config.yaml
n_layer: 21
d_model: 384
n_head: 12
activation: "tanh_gelu"
norm: "rmsnorm"
norm_eps: 1e-05
positions: "learned"
init: "normal"
init_std_o: 0.00307
init_std_down: 0.00154
beta2: 0.98
warmup_steps: 204
decay_fraction: 0.753
batch_tokens: 32768
steps: 9266
MLP neurons of a small language model. Each row is named by its layer, matrix (down: output weights) and neuron, and shows model dimensions 128-255. Each number is 500 + 25 x the weight over its row's rms, rounded and kept within 0 to 999. Numbers have three digits each.
A block is one neuron, or neurons of one layer that tend to fire together. After each block is what it responds to, as a language model described it from the Wikipedia text at the highest values.

L18.down123:511493502498473508490504488492514524504499494494493509462532523473492439513506485513497486519490494516490541492493475498525512463480511457504512515464525526539536527463493498461520491504510512494477503495483465517483458488533463507466523557498486491518480488518557473486517477552490514493482526492489504497479491517484493459470488487514507513499404518504498512504479466487493519461459
L18.down131:490506468483476535516477531498491471512451529534437457518520523493510495516487471502482486497480503466515539506490470474478543483515552471523516498508485464530540497518500507502508508498484489497529487506491521533521506460527495476502527528462438519503491511479481500457474533489488499483502502515484493491532473497489513525512486539486479527508487515456524476481501497514490479541534
L18.down221:513530491517456513508481520471514507516474522475520533499525509506515498506492489466554506493460517515465513458482493477510504468494499509456503499488496508504517497507467521500516516510486490519459557456483482535507515486539496511507497548539436500496532486469496512480490569473510507485484503497504535511484483555520501516482488491513499478510407491459466513477438505477518512484536
L18.down306:519503486477501511503467544491517492486478502491502524522491501478552513512532474535453463514477486511488473483492518477491503522484487504500475569490526493492560521527543530508508443537514497483501490513510494514517527514504460520512510513462501523462483512469505526475462469528539493511491507490473483520499500474481491515510508492515463524500407513523526478519527516512466467549502
L18.down442:463469502458497508503532519494485512506492515488483538550533524503504512485501528507496535516493512498499529505477513488518494509491464479502491480469495482514539509523543504476489481525533512464467497524470498485501466487497455495467524508499489519458525495487506489527518510500482520522489494488477487519475486483534508492476489514481530478497403461411518543455541517480473534555505
L18.down568:482528495460493465490488475534476524500522525471470522490498558464550493483512489511452429478500501498469515516494478463491509500478496514493488512521503510487550464472481495543510520469478506476474487546508525489530502520516549513527458548505495473453502512432476497505483522525522519451504543474486531513505474512508485489497474483491510491468564528515468499505550529506532534483526
L18.down613:507454520498479528476487465454467473490548461495507458495501512519522525510502479497500503497450512483505474518484518520473491546508499474482515518470481532486496516505493521551471519477511519535472502456508513523534475504468505493557476460520482496452527497505514492496479524464491534495509512469500521512516476502513537496499504504480479518504565525504484531495493523468501462475541
L18.down766:539504521492501486504480493444487558523507464521489506490504473530498470510461495529503477527466509522480507480517459492477501546492523459486486489505495508498541544513476493494477462504508439540507506532510502510504537508476545486519530484540480501420516476518535505435510510529459468504533486501480505496495507515517500517525501512469490481498490521508497489525499479495499518457510
L18.down877:489481548497527493463523512498514488483506484501476506494471500490484478487491482529482509481536512486515509501511465493493520519502463483542485520484548500521516506486534491497483481488491544480518493496502502490508568533481464483509525501477504487505475513471519538524509520514481487510504418483507450453458508444524506494512499490501518490506425442537494492510513471552505481525480
L18.down915:513498505488526475478504505495495495519493557474511519515480502512534501507475505503509522502493493494510536507486475501490440477498537531487520460549519477507487499520485503513532495483521504467489509494496514461523501502471501498479495482508505491557472524493545530513509503494477525510479490504509506479473539454519528460484479505485494457490477483500499532503532484511514504472523
L18.down1149:503478517488477491463475482498494515507499500494502519478515491492481500501499465531467507517513483493482507512481478489553494518466532537461514480511502471486475521493469522503516511521477492511493515519475491536531505501493484486480480485485480534533477484561491533491524478511506505506481497461531524505494500498507507486495484488452499498505411535508502537501519510525499476489554
L18.down1177:491511508495529474493493520541490511528508496495503463480478495461476452466525532504516512480502519489458517466491509505535516493493490477479478510494464473531498472452546464493528535504461499468512512469501495525470517476452469500500497467504507500484476505509498542533482463508498533487518490502493476511494483502488471507524484544475497483514387476541488508501495523509502502502474
L18.down1289:482459461503540527484492494456482516510486506512531489512493483491519484504503460476501515443521465473503487525521484494503467519483482502507533515505535499515516509491503529507535491475501483516494496508527517494441481496471484519493505519467471503523489506473488482496553518484466514487495512472472497443535498512525530543474513522538462518532439505523464503523546477525517541468508
L18.down1332:531498515485492512509486511511474498481490500480528518478476489504491488451500542487470515484523491486541521509464482504501494541480485477484524501484508533516532520515492459511488517535546513479451520484486530528469546501464454490503517465502500482513483494509508476513536499502482489478539487490465495488498505502515507494526498509474502514472399525492512509499513481536473508472522
L18.down1341:522522482501526530491515490498513510520524498503511454473529453454494487501472495460501528485486509514483495496510535505510501493521510500529482503488501490492508512504513472515473518500523505509475484504528495494483533467513503486473511486507524493483495500478510516502483497473506493520521515492517510515477501482522492498495529475492534520518421476473529491463539463517507524521474
L18.down1356:502493546534491520479476465474501541501505542458515510519458468508499475513537513497476474516535512485534475459523503552495499463514495498508486503522467521493510486483503517527492497512513520498526536495502505504518491531513531512530489495480479488517511520485499533508508498527518551517500514474511509503512462501521504474482490513532470540496506519533489509522512492496537501486529
Responds to: Apostrophes in possessive 's after nouns and names, e.g. city's, Court's, Wagner's; weaker on word-internal pieces that come before a suffix such as -s or -ed.

L12.down308:467537516502450490455529491538544504494500499497488483485456468455539443486462524482527490497491510522543518499500485511474502516490532505535501516500511474496554474466470505486514526474500482502530468446489509515505487462507468462499524481483464487472494469514497547445525474502481470491464485503528529506513499502503475512502507492497452509504548490484504506476487533496551498524534
Responds to: Word pieces inside or ending a person's name, mostly first names or surname starts, in lists and rosters: Michael El|lis, Carlo|s, Gheorgh|e, Rahm Emanu|el.

L18.down63:537515523527528506454511491474475480504507518518451479503467497503520478505477485514503522488492517511536497510497499520497514501461493480520526495474508500480476478495514507524516498509549512493502503497494485513488510474494521476506510494499530507501471494532529533496481519497510487517489467499497538525492479518488500525499520533498512495483335507487492489507472492489524504477517
L18.down223:501541508512535505499528502513533523498486484506505506531510495532502503500510534476514519460506509514540494490490473514480488508491516503459527510516499508514458542480513496526519518500535548504477550526510531507478521498499518484526523509483497497564503488519515515488536487493523540498492464510488518491503506463463502507548498498508515515478430480522512529520535493489522520518472
L18.down434:513503511493546507568489500483497536492479505532523519480498480522514518523510526516462525524522497541509535465509512502503525480470523505470513489465445435495488454505521489512460464492491527495452515484488496507553503518524533495482494559516535532537496519460495464461487525501485565487481479502492516500510485499475486484506510504550526493497460470473529483524520488480504500499517
L18.down498:507500480484501500509521503463483529520478499504487533488506478521533516510506480495504496478479495479513477483524487463515480502486506504529544486482524515521513500538501509488496495513507477503491498504504498517515484475498484491515512527487502471498519514466471458478500504499484483496488474475538527509492533486471522465507486461494501505500361507478499496486512480484467501504466
L18.down761:516516483460473464521480533457465477519515531481490523541513512525503494524517501544507509491500504502541450484512481528543481490521504504492505497537508538516488510478533530495535507488554494462508492486485523511509502496482506533465463504507515535490469480509524523501497508492522508542500506520514492490510505508509481489529524489447493504460444501513508490555532521463515500487483
L18.down768:509475479494492520503502520526476472467520500525482522508504487485519501491501464502543505506499529476521515494554506511495542503516490503466506539472478513500504445521514543539494522503521474465482508511509493521468490514476487512505517501507541470501490532484507490527473511528496481516503484506510480514500485496487480469445497533504507503518377511517458487541496513500571494480486
L18.down787:499494504528473505452477494479500475502490472486484510523506478504505480505482498504512506488484521512512483484496475541496504504490507491493519476530503539490472502511505520528503488486501531512505510514512503511471507508489496473511496477509518511489501482486504515500516492486479492494514537493486487496481499527533497481507513522520521491459373491489481525497485492527496505507471
L18.down874:472495454493525474490513530512498451486450484521526460486484479485460480494476521496505507497479524515525497506525548539519497517494505518476523534461480512510517457481476525458459503486478488496501481479493504529464527527528510461501480548495495497458487488510492524480512499496502512499483433494483492527516513490496499498503499483535503517508454502475497475506484518494523507492511
L18.down955:502526482518495494482492496530499530488491512517436474518501522495478514528475461492507533494483499512469493478528464470495486507498505517512531529483528499500513519524505499511482492479479499495486514487502510486479505487478476475506523479527530503503484504493517491501506507521503476510460491523493486502493512519524523498511513480499458491499377523508477524509485498548528471481518
L18.down982:528521482506510476488477493503466503503522525537463468525485534485482506518482493468492530489533513516510502476510492513516494491488484506484498499504512502497508521497502501537493474502522507485493511498514489501521516504486492487471513491504541492506470512496507495502483496508518490506465508509510488490494502485500491486509514497486488499483356503514485503486510500530514491469528
L18.down1110:507468457487495503503495524540521496492486548485488490526496522509464497509516476484484516516525513566513498481494554494531468502485518457482487510512486500481534450509526463494517502484489512488470491515519479471540487467474467543489506515536525512506511523476521491504494514482464495504487503520478478490525503496512515523550515525499463467510421509477510527542496491516518483513533
L18.down1242:494502517514514515478462538505476489510518471521483489504558484533517527480474434503498490495522506481518520464524489497511527498529518496483479523496522524525539510511533487470468443511451530476506480456496533491452552478515517473524456513540517491517489534487501471517502499483503480492497486457527484475553469502494500500494520516515493467498419476457503515513526477473514495475492
L18.down1248:512524511490508493482510497491504511498493504525459505511492511506499495526477510483520535489509519501497481474498492489512514477468502493493530501507503511516514491496516499522481501502511496499507507484511536512525517490489484495467525487506532506482484490501501500506494519503502494507479487483507506503480524497531490478505500468519519460490402507482490507503503490505525487467493
L18.down1318:483483495540489522479502505499500506523507498481491528539471470510518499499464500499518503530505545513479506504463484478482522463529497490468521528508510517513527503536503491485518523481497527508481518484511498501506469477492543503433516526535524502535472473495535515530518474516438481542496483493506490496513480502461505491529491505475494487494416503477508511503521455472490531511497
L18.down1428:521498474495531498517526488496451510476499514494502464518540508538478509492500457520511537486474488460498527467490494482518489515496527507499496494484489500473503499522523503467483526511543535486485534492504530485524536514474492472486525508504478535510475520487493480522541500517473447517499499501501507509514467488501469448481531497537531500469409515472457501520501527497489449492498
L18.down1454:513500496532499540463476501500499499511528497525475493504500525511502479505502494474494509506540505524516500493483506539508517499496523448487467493493531525506516495501506500525459475496519532463516475484486515503501524485495478486478497499471517485514470488498498499520484510514494485502517499520522513521465549518494506477519482513510483479500390521483511497512493470500548485500528
Responds to: Ends of personal first names, whole or final pieces, just before the surname in cast, credit, and roster lists, e.g. Paul, Arth-ur, Chri-s.

L12.down1088:473491486497480576532536509482464523542501479489490470480527495474495490521511513476511494495474548491509503492517495484510489459472503486508451510494460479502516513500556547462472498474518501518482529475489530492442524442452512517559503472537513469481451530463518561517558521506493461499474469513492505496504511524520532491485506472474518478538437512461530518487479480446492484506494
Responds to: Possessive apostrophes right after a name or noun (Strutt's, Board's) and mid-word pieces before a final s (Busine-ss, Massachuset-ts); sometimes sentence-initial It.

L12.down1459:508489484532532465489543505506508473497510493482488507508539509510475490505533522508522531443522471489492507473526499513467503512555504503495467532504494492454505490495540478531456454526470426493527523467490471484472495512493522493537498495506512466448533539486494486482467516503502500495501479508500482514498482502466450513518486467462518503459485444461510517520503501448512493497535
Responds to: Fires on a verb stem right after a sentence's subject, just before its ending (-ed, -s), e.g. develop|ed, appear|s, continu|ed.

L18.down64:526496518516483470494517533492552521510491525516524469491537496498479491527506490524529466516446476482494523482504515516484481468475518492490493477500513499528513497492488513515482520486442477515519543518494485516480460513530439539501485487476527535522484514515521507501502529510486536474498545497520496492460532508508499489488476538441526506474478529493537496496509516484539504523462
L18.down218:475521507468499483485474513494466546507496499504547534505462509508496490495491497508463529491530531473531504474496505486537478483521499489457488523489541535487532532510486519523476466537463518466502527491492533491496511486464507505493510514539518480517517517487500491514510511543512520489487484518526500505557528491494493490504495486499505473551653485492500499546545506529494510500503
L18.down285:523477472484492493487512512507481489456535448516493510527439530445509521522489516470481552477529513521497525489506504535495475475488453505476497491526509479499520490464528491460526487494506483500528493528540511514470502486476467468463487511488504476515469495514528486472471510505579519486478480537486481495488473481470516498480549486479506467521444466494541480499532526500491518486524
L18.down286:469469501509547521487512491468541498533497521537507503473489489491521488497469467522511469508483506500500490494515482533495527544466534506477492526515535543519486548497467525491474495522517531482528500484506519480508542514474512499525501487524492508498485487497559487512494509502537516498509511504491504504498509469520506508520510497529518516515433472530457484519517522514514489497538
L18.down302:473532421487509540512510511501487495487458500509518499536509492493504475490499480491533478510508516527528527513477541496496505480480480499462486510522471462454485505518456502509519515485503542517475496500495501475524525523482560479500506488493500507514514514497513498489471510503488525518523538500467483505511471444523505494500510494492490492457421515472478469537489530520513482485536
L18.down564:541500484496524484508535522501525525541488452491506517547501466478474491515519503522496507459464504470510512511476504502478472514520491509503511522561489508497476508452517473464572488496494490493536527508493498478466488488499466448518505520530530492479480514536516457526524450481455485521497494515495497492568503454485437477458501511511526439519503504557461496514489508513497506499484
L18.down662:492506466510501513497491451494542490512472439484529466500499478515493459529521483489498523492535474512506536461483515492531494503483462495484483512475468508498485518482503475472528475508530490491504530556450527464468480539465541474502520500539513551542515516486521479499524558467489506488512452521486511494478488513517500472512502466526471508446449509506479486542477509516471473541475
L18.down733:521511490546517512530496553451458548493496496499568486467533526482522469500497506445502538470499518505526495493516497500527497488431485488488489490497492517507495547530521478497499471507539490493490503509482505515500503546491461525545501493503528469471510500479514511502476517509546464463494488508461476467459467523472462507509506506492523493499530494550538509481461495490503487492501
L18.down843:504512538511517476456464471524550493515560481514500499554524450524487496478513517523536522477495472512525463517496485490518499542514520495461497467508493512551500518465525514521464488493500502509477491488496498501496484511530497516517501483506492543492488526490491514521488484486492469527505546514538531527541495497510456492503514470499505485498421495508494522492542490493467467513522
L18.down871:487495468499495529518527482475510522454449517485549477456506491530500499512506458498513529451435507516519546524475542488516486497448489516487486505478513481478507476511503504492520533483519461551502475511480493510501498516478497487500483461487496527540511507475542478544521531529467472512475533457500469483488447483500489503478524536530462509495493487496523480520475528515521499538512
L18.down884:476519464502519480516528492518523513506498532538509497512507524488469503449507513508484486496453476515479514476490512539488472495495507460456513456506467512518501539488479503493520501513505503526522541532443540482521511457453481505488529474508492483514491523510538520481469509493467525528513504493464486505514483478496477468512513533506496490503475483492494485502506525488508489510512
L18.down1253:481491482526534510493499487531514522493432501516530482512473477513480502501537491507515527521520471481498521491506513484494528533479447512478500481470514501535510530538511506485496474493499455510507528500497487450489473511469482508507490516498496475477544518505497469517481574502433502492536511485509450498534476513486540481488523509492474476498520516527478507541511524491518504538481
L18.down1278:552496522501503562523504513506488486518514525508517491506513494471483500544478497516493471497526496472464524505503473489454464456504500445522489461509443498510484518505504500501494530470488510518473521478485535489486467478526505530514514502493488500516486506515499506517523537503479530502551503485538513516502486473500503515493465512455512485499404475481458500521504519493475475512516
L18.down1284:490571458535489462477501502501500504520524522489486495508486511473465500535506514521533500494521541486498483482530506476497482480521512509479496507537497513491481510487482493516508499469428520511509468492517524528513528501554485495475486484524524494506471492455485531501460528498523533523516468495492492505490497493503470471505480482459475480504343446502496506498510495529511512492492
L18.down1293:494511472469485518503535521498518476483491481497529474491497510527511500503490474490498500512496505524520526544520521490496502517461493469483534552479462467493492519492503521511529541512526506532449465525503538512497507519472512493502518507487507504553510491517559513511521500506482521517486547524440459483460494525542501496511456488499514489475459484507489531528532463484514483498466
L18.down1499:514463473500511438449532502496495473459512528457497507547547513469510518529547495509481491508551454518503481516497538502477506509461487538474480496528492465539513486486521495501466497494475533487501471499514508489555499485517515544485467519480542470486511485460492539522446507473520498520449487505523528486526537475462496485525521472476480497526486513465523479497470520520473514534490
Responds to: Tokens opening a pipe- or semicolon-delimited table cell, mostly small numbers like 5, 2, 9, and also some words (Stadium, Durham).

L18.down214:531476469518503474509514488519494502477529504499505533519488462493490485544490482501483517467482487495500533478541540524496545494518507488492500485523500513495503515503496493513482522535488462531502489489502462525470480499520489529471521454509480508492490549520522519505540495481490520524513490492482525540539507505504502489502506506525491492531474553513471498521467517495508484541480
L18.down249:501525505538482492486483477498479448494520490514464480501483510503535489477468531500503502503494481524511521494517499510526511500520518513504469459515526485509519507485489484512457462487493463476539494513517502517469493472490519488486524513534485493521509497492514480479450521514511495497519519465512512509477492499530516498563521539539523478500384509525529515476506527537534509473509
L18.down307:504527532498505477441460482521491488465523517496485497463505495532524509493486518524494531485522506527515500470530454497487508484505544519503492535531483483504532508464538488513503485514464485511486476493545483485486511468495537490521498479530482483480471546488531511492469501478475472443543556468516526519524486514535524507515509482482511495469396511509531510504481493505529545458454
L18.down332:509514467477544510498515522526486536466489526457497526499511498513497458525504443473505472481486520506497524538481470499555469465501496455497501515498499479515498516491510470513471506492529530469508470472482478492492493498450520499527517480488500500490526491496467482519511495468480481536496485543520488522517496520469477471498525508528465474469614480510480514511536475482493437540546
L18.down368:516504521486521545513469488496463439511518492487488500540478474472454486507510478504491482528530499546512518470496484575471527474514488489514443549505459504449545519517492508483498468517529505522490504474493488456498477512501544507517493497497502473475455487505512513474487499501485532514501530500506480461557505485496525495514480542494492499453393486506510502522493483500557525484535
L18.down410:469499534476509489475441521463495492509490460470453503512492522506510474449509508495489462496502529469509469511484463508512534521458478491522485501536506505529536500490507472525538514506508496474516498538459488495458492497499486496526525483463504533499503521461484489471494506473485498515502469514515506486512536485516494523475484509463520486492387495501537456485509485499482489523495
L18.down464:509510459510498524470528487491503485519480465513503522484491478467484472508487495517453457512476501504489491506524525478487504472511523495501526525482504482473526469530499496490513510511501469483530517532482486486486464504459503503467522511489499495501537499521481483476505494498512481498454521518497509497522485498487484517479462466526471514556403529510533525541504522506490519519536
L18.down470:524481500502528500473513487490488506506520504508496478507509590486477508469539508502483496464516486486520504478519487483498477494466491524515467488479458495466474456487501490506524507516511497507459520509485492473507515507514502527509495502490488463497497483466490521455514510510494507537511520490459469490492495487521506452511467455489499527496499484465511494481532522462479436513487
L18.down672:524515486498468492505539540475527512536475490526534504499505470488463501537492482490524506483454505510495507516504539514497518477511455467511453509465504506512525501488532524497522507466518525493508516503512496496465479455455478479515492509495507503519503482470512544526500527537514486537496463556490523508500493496558503478521510507480472458526431513474503503509526505505472457520498
L18.down994:521494513513504525504502507480495528481507495522506446459495494499511492469512479519498480498525491514542498469518523515511471486502481542500477571462443526529495509477524497510509492483456487497506476491486536471477507486440493474489523510489505534512518538470506496495498516504515491470469498531494508478499540510516536513527512484495485472527406466501507495511532498478495500481500
L18.down1003:492567460519484535454537512519505488472478517502510497511507480481438483505537489535486514496442478461494507524534518477456529496475507506497493480488504477483515491495498496506482479492458485551503525480476521473537471465511500490507509500539479529507512531481547523529503471516486508516501529475466505486509467497481463487505529508474486546447368493544514511478492517527483522523479
L18.down1190:483509462540508506510479497509559527475510495527503505508493507477519494458551438518477456501512508466490519460495477466513499520513527491498514535513482512479532524510510461514507502502519511507469487480490548494513490478475494514518558474470472516514508499483507479451507507463491523502520545503536498499510527472508491526505501475509509551501442502452488527526499548528466490485495
L18.down1327:497514511518517508475496494470512519514503495513471482474520505509502506484526499498507460482441499483498480491481485465503539475497498559517497512492485498513514492483494467492508503522507473527497488556436523496494508481483507489550539530491493532524516501496508485509456509442487494484492483490490489477477494513513520483489517471506493518518279497492550502493502522488519508497495
L18.down1328:481508484498490472454475509512520469464505476497498484483461522482483521539504460507487484506533481485471506501554517493480506512497489470489465515513496495540507482487559520498465504474461528537487503481548520488485511484534514511479472507489505519486502498490516566485520496537503542508492519507548529506485492521486506515493474455500487495479447514513480499504494507496531498450478
L18.down1470:547534466529474484515520545510487483459481493519560497450513490486492508509484481460529495511507542523507506470512555504492511470498501528500466529461475496457520488505519497466474503497500493522492504507477497474464475440464497485490544474517510507512498505479533500500513529541482473473487484519481473462548496487526506468507516500526504434527465501485502499523527538482510480517504
L18.down1521:506448512495510528515500503481492506496509504469515513542483480498510506489536514517508473496504505514539531452466502495549471478504517503478476500532445491527456535485506497532486501491508500496502489512501539473483495516530501476508549471510486543480509523483530464484550523505520502508481517512522501503510511471525531479493488476503577512539422501517532493512504517500539501515506
Responds to: Verb stems or stem fragments in main-verb position, right before an -s/-ed ending is added, such as perform(s), appear(s), serve(d), meet(s).

L6.down415:438504533500468532493493495493528456540527496501515505459513449495499529485452485465521457492485484489481502504518482483512492479499476555483471537527539516474510535468430501494490484513508456530502475499496556487496484504522467503504556467529482493502459481508491435465505493527518493458497528487535545458537495537495505486499485488506500512506514514508531526546525515527476505544478
L6.down1111:502550529476508504498499511557532491499458500454531471504511496455510450489434516488550557497509491509497495515512529492494502514508491505557480490523493519493514509501510557481454479493522507493525534503495556506480533499511527468479488524522494514521469487573508501506505529479493499509494473515497490474475518477517480479521506505486507517481539505546472475528501508461503533490449
L6.down1224:502493511468523506466470511494539522520445526484531491459511472469486485507510523526507505528454532498475523512516511496520503499503541508473522532512495535496480493481493487527514515487535526517509494505530510530497489483520551477459481499525540451504478460561489489492545496484526520543510508497481476527511450524501497508495528572517486528512524476540498496524519498480492490482510
L6.down1506:521515520514530565551457502498500498472492514502537489459479466488572509536511508488504505513524476509454498496494488517504495513444437521527499529528447483525481475552537483440511470488488464444494484456525525509498512487511491504490513489501508515476501506555494517551529548445501478487438525525510511499531470506502521516534563498562508470548506509555511489497493527470502511537493
Responds to: Apostrophes inside words, mostly possessive 's and contractions like Men's, wasn't, Don't; also mid-word fragments before -sive/-sion (ex-ten-sive, exp-an-sion).

L6.down93:459483461433485492499487493496531500462475483473494496540514510458476452488536531536478467523486528494468517463499501486497489460531521543549505536520513469511485481435496546525513526531474482507494483536490526517500471531514521486478485489485475466522478511537501493503489523484489504472458500498464507485514496484499491472501491513472524551448489556514457502494503509524501503523523
L6.down176:518509482529485485503491481483500487502523519495512468483438510502517490484504524499506507529513494487498501525485482487537497529445471534497507514499519476487512475494530501511491497493481502496506479508492507491526481478527522512536537490556464508456508489475504502498506540531502486504527525529542504460500485498530530505511509494517510480496460505519501500520493494465516523507514
L6.down307:492526484523497518499485545482466482501557496509494493503501470515495489497472497496525463535480493456457518474503492504478512518489484474490508508512536542542519504537525519515499466464514499455528438476497501474519525503517531501493491500492472473468484483551471470547536513503506488466493485520502458494519483492516503506521525468481506490555511519512509487461522524485510497505478
L6.down1237:525518496478496497491492491486470533511538515522507513471463468501531470514473512542533521492558497512477553457517511541527545489489498490471491534474522512464483475471518490553518526465486472519507469511508507525480508518515519501551470496509467537482499521489528522485507520541513522475519484479508547487513545511489512475525513542505495529492505481492477528447449465498539530531528
Responds to: Word-piece tokens inside longer multi-piece words, usually before a suffix, as in exclu-s-ively, beli-e-ve, pro-duc-ed, indivi-d-ually.

L6.down199:506474472523467490490499472478489519513494504489501483497483491499530504515481491557520460521479528453514531499532462492493534491501490476502490530479480519491487481512448525514499555490477474467500509500535477452477535490519531492506498498505472534523502500509522529495529523529515527544550481496511511516492524488529523476508471470483499540497526502471542508508510496491510466471524
L6.down280:489513477509504494492487544523482467489504504473448474484488508482508511498502487536493482504470479490466502520525506534476554470465498483499455522492512476500516484526485562492495465523517492504500488496517467467477490458478514485537529506483526540551493525491506453507537547500520479530516506500465558511538515498448480495500487504509527512533530515513503504498477491478490505493486
L6.down346:491491530544484500517530521453476481515530496489500531469493504500531474515521476498509543499500528479448496493520470463525551473484469504479480497488516510509541488461483516483510469487509481507490506472541503483472497497521465446522517477529487484491488546487527506514501538532522514479496497493494514507516448519457508528485475490461452477541524501501521508516500453520488507546478
L6.down385:495485501489492481442500507473463490474477517479444522486502499492494482514484519493513479483531535437519489533513485519531529451493503495476466507486487514532508504534478471501507448537492537513510512504495494525446492515486498529499490488474523496518491510514506475511507541508502518504504511557489528506506488481456487475513512490522511509480500474517480520492478531494530523507557
Responds to: Digits or blank cells inside pipe-delimited tables of sport standings, set scores and election swings (−5, +0.39, 25–19); also mid-word fragments like fe-w, de-li-vering.

L12.down1245:511541506451510487512495522547499493515504508455454504526476515525512516479526495500515483508502477513492488507502443470480523493489529516463485542485484475490491509511502516500503465504487512501475503481503459499505527482489519487519525550530474507515500492478527527497494478518516483498503514501511492510502524508461486480482509483515482453526551468500508496525519501511510481557517
Responds to: Standalone two-digit number pieces, often a year's leading 19/18 (1936, c. 1540), plus scores, dates and table cells.

L6.down15:514528515523525478517488506523543464477473505517507515479515463554505499513520464509516454453490477502448478488524482507488499458523473471551494478547456486498509467481527487450540504468501507468508483510523495481484491469515462498523498465484482466495501507523489522513531536507498508522490482499471527507511500509488525508453485459518519509479489477481507554501487493510465467503514
L6.down117:490522552483499497520524496530468486501469554501505502538509499500545524484533519500497476504507522499496478506514508473493511508488490491481486543546479511512491526483466478484525487509503509489495515506481469482531498448522486504476486491536485502517533547533538518444500529469505502529480516519534546499521486521490518492510459543528494469461516559534458516543544503482494479510527
L6.down1059:534539525483524477533499533532475518500496511505510486498506548515478532500509516502526522486499499485435468531486536484509550465480471517514481477500490489502498510528475515507494496492509503526481529490474480498550499495514498537505515498463519478514468503496486520523507499538496463483462518521450503468453511489510525510487476518542504498533508543462529524506502510506426518521495
L6.down1336:461519524515492532494518507512500511487523507509506444486495470483507490503522510504510520462502509534535541517517524511486473517480494527557481484495468491513519471486471485496519545482533466468500554458471525452492493512499527492469504498490533498498497472510513507459533495477539521552482469492512521476505515479470539531521472482510477446463528537505522510491517504501504510478530
Responds to: Final pieces of people's first names (Donal-d, Nathani-el, Ry-an) and whole given names (Robert, Paul, James) right before a surname, plus some other word endings.